config.yaml
hidden_size: 192
num_attention_heads: 2
intermediate_size: 768
norm: "layernorm"
init: "normal"
init_std_down: 0.0066
optimizer: "adamw"
lr_mult_o: 0.847
beta1: 0.9
beta2: 0.95
max_grad_norm: 1.0
final_lr_fraction: 0.02
train_tokens: 868200000
max_steps: 13248
dataset: "wikipedia_en"
MLP neurons of a small language model. Each row is named by its layer, matrix (down: output weights) and neuron, and shows model dimensions 48-175. Each number is 128 + 24 x the weight over its row's rms, rounded and kept within 0 to 255. Numbers have three digits each.
Before each neuron's rows, "fires before" lists the tokens most often just after its 100 highest values on Wikipedia text that the model never trained on.

fires before: "\n", "-", " "
L9.down547:092115127123125140121142106151126118120123082142067116125180101113161142150131101125138127140114113186141107127151124157129115163163082101129134142108075117117152122152093181102100087132163129125178148107183119121110109129184135145118070097128133130133134145156108135122098097112128120154168144139118143113107127103111125148142118123067128111127156138141164111134154157129109100151124

fires before: "-"
L11.down389:121090145096204130123124094148091126138094108139122100104146115102127121177116124102113115116140150150182113165142165154127114113131107143161107104125125143111124150128084118142137139147158134147152105099137141118164142147122153082082137126128150151136154134121106123113100139157165152131116127136131125119141144114156135135114087117148155088101158101135091137129091122121082108163135

fires before: "\n", "---|---|---|---|", "OCC"
L3.down181:154126181156120111129105135126179147143108144126160130167125113138136108113130144117110114109132094091113188144119161124110132115132113146149109137132115138193129106134126085128105139109086136163105105097157134135090100153116142119124128059115102123102112113142166115122115146116126080117166107113142134127157070115080091145137102134140164167131100126117128122114153113114091145123138

fires before: "-", "\n", "|"
L3.down66:141115103138125147125150120119130168098111077136092104119127175103140137113150136114116108136128130103119140140139141166131115118136173156130109143160116097138140141128139200141143091151132147100105167146125108122160105142095121085140129091114154146122166133172171150118084122131107100120104175184169070104119116132121122128135122134100143126100167189175105135118153131112142138155087

fires before: "==", " ==", "===", " and", "\n", " also"
L5.down257:141149112120142169125135154094125151143136121143198107130169149095133132181124075137094165121111121113099090079146185118106115140140155085105088167175122111095145078113113165126082128126094126112089153176126168141081099096150126099167151092137108135131089151123117127130119147128112142090179128157168117126127135140126139190147102096121143151113128109105097105127114109120123151135153

fires before: " |", "s", ":", " 18", " (", ";"
L2.down211:137115132162147112118116110096163116078142140099205120106138159168121131109105125115145117129113111141181142118135093136110108160133133141153115103139111124098143138103146122165158122148148168103114129095148127164121118156113139114121077104122145105129156134137062117134123112115174054160120104175151121133127086127109137110170132129128126145115170131121091162103169136139131123161140

fires before: "=", "===", "S", "=="
L8.down767:154128082114130125173150144130139088126103116126121151152146142115130127126161132126080111118122158122128118125092141120164144117130089084130134146127115120117134129128113132143147126124081150051119121166141130145094153147162088148184103096120127128134152115130144078142161154107126159088154145150163113095100135125134173111140108095123143112134084072142114120129099090116183125168126

fires before: " |", " to", "ing", "ed", " the", "-"
L12.down333:145141147136149151131123160112102087114109122121118118157107146115152118082103130124104136125145117123142122098125157106054130142147134136098126150157107105140134120123156122156123099094143172090107188160121150114135099107106125124127136155072117178101156146195123142161110151109061136147111154132140126173125131147121150138133133100128124095106154144122115113160099155147126147114156

fires before: "\n", "-", " "
L2.down174:136079156086085104067143124125189154172137137105180100123134134129132100126150117146139137121129199125145161144113161122100100135103156156132119121149102129130124135119125107153104134109124158129106122156171142119109080095126108102122122152079087098134127140156127125120079113126159146172148088124123131151107120123110119132119121203131138128122150118154134133146148124123112149115131

fires before: "-", " "
L9.down450:128115130094152116133140107138136134146112117147155115119143134111141138121132118098165097091163107115142110166131121132131107154132111145130117123097133107136144147154107130117153101118146137156131164141127135096133035129130125132142109122112138108114120106118115149092113156129147134106131162177120100139112130133134130147110125096128153146130131144112122160130157094114106111190112

fires before: "===", "==", "-", " Democratic", "Women"
L9.down150:172139111142129125138158131124136138139095115141115062146089141139085115139115158122126136136147131126143144152107127098121111120142148099161136139133113122149099101130108114133114159099118106073126171110118134112125167067142121153180154167126115175140191149141130105108127163133144113129144158123130134168075115094128135109141123115149124141099080084116116148103106155168131108094189

fires before: " as", "-", "\n", " for"
L3.down289:106116135118147119110107111147124153128108115117123136111156100135156152106166082118135135119137111128101144132132083174132057143129132131131085150162110093112103088106119183141135129108127156166134158126128089101192079161144118084120113122115108130125150157104141154120143093142123109140130150141155096144121176115132144140113095149109133104146152203138118123120101083144128136181145

fires before: " place", " in", " on", " to", ")"
L5.down85:133134125111124148114117135127149154125173112143077116136104162127121150087146130106139129108100118102092106146105168117094130144155141122126079129154119084144159137154101104119132105113121079105134144070144128159147136127072108129135094147118104150155183120109085150140176150112180125105091125113111140154148138105133135132123135107108134086093130113145111088104135131108118130123112

fires before: " by", " on", " in", " as", " to", " with"
L12.down131:124161154115153089119145110113134122156147136121078102142150133081121125133145094150139134154103111160128115112104139144130110139149118141171094096116151113155162110158121173088124109127131110140173143132114114136124154147144129112117085145132115151144126134131118178182141101153139105100148134179134179137143082116146112123130158113114080150163132090148130136121106148119097140131140

fires before: " |"
L3.down743:115128102100140146147106133130134131155106124135148107094142095123116144142142127152125107112095159113130130136143102092165146134143167129134157058122103114093130136126187126190118164115173142128132100106162130175139129141115068158137125118151129124147105112155108079127116153104103107115150141149139114120129075124134134097123121099136153139103176146174167158117168129149150126112094

fires before: "s", "ing", "ed", "t", "e"
L12.down147:106190107108169134148135130157122115118096126108142134115174131137103090118092146121138146115135147087140136115115142152125105112174133141101133127128094129140105130126110118170111078132099178120148149160116138117116080098153147088121137099105123129135162137121156108136116162130133144143091114125131111162134117096131109129118142144120140103147162091108132084118178101122114123130112

fires before: " |", " Title", " Albums", " Position", " \"", " –"
L3.down547:130113139170119141191132145103119067130122166144171122124114109093140134118148089141101157120101124116104160137142154108125122125101108128164164128091124114163130142121129165135121159124156111109111077126176152147146183146132126157135140120154209150123112115113136124128135122121094096125136124127154151108095097093155104144099133069112129150134155147119129100149143135166162138122144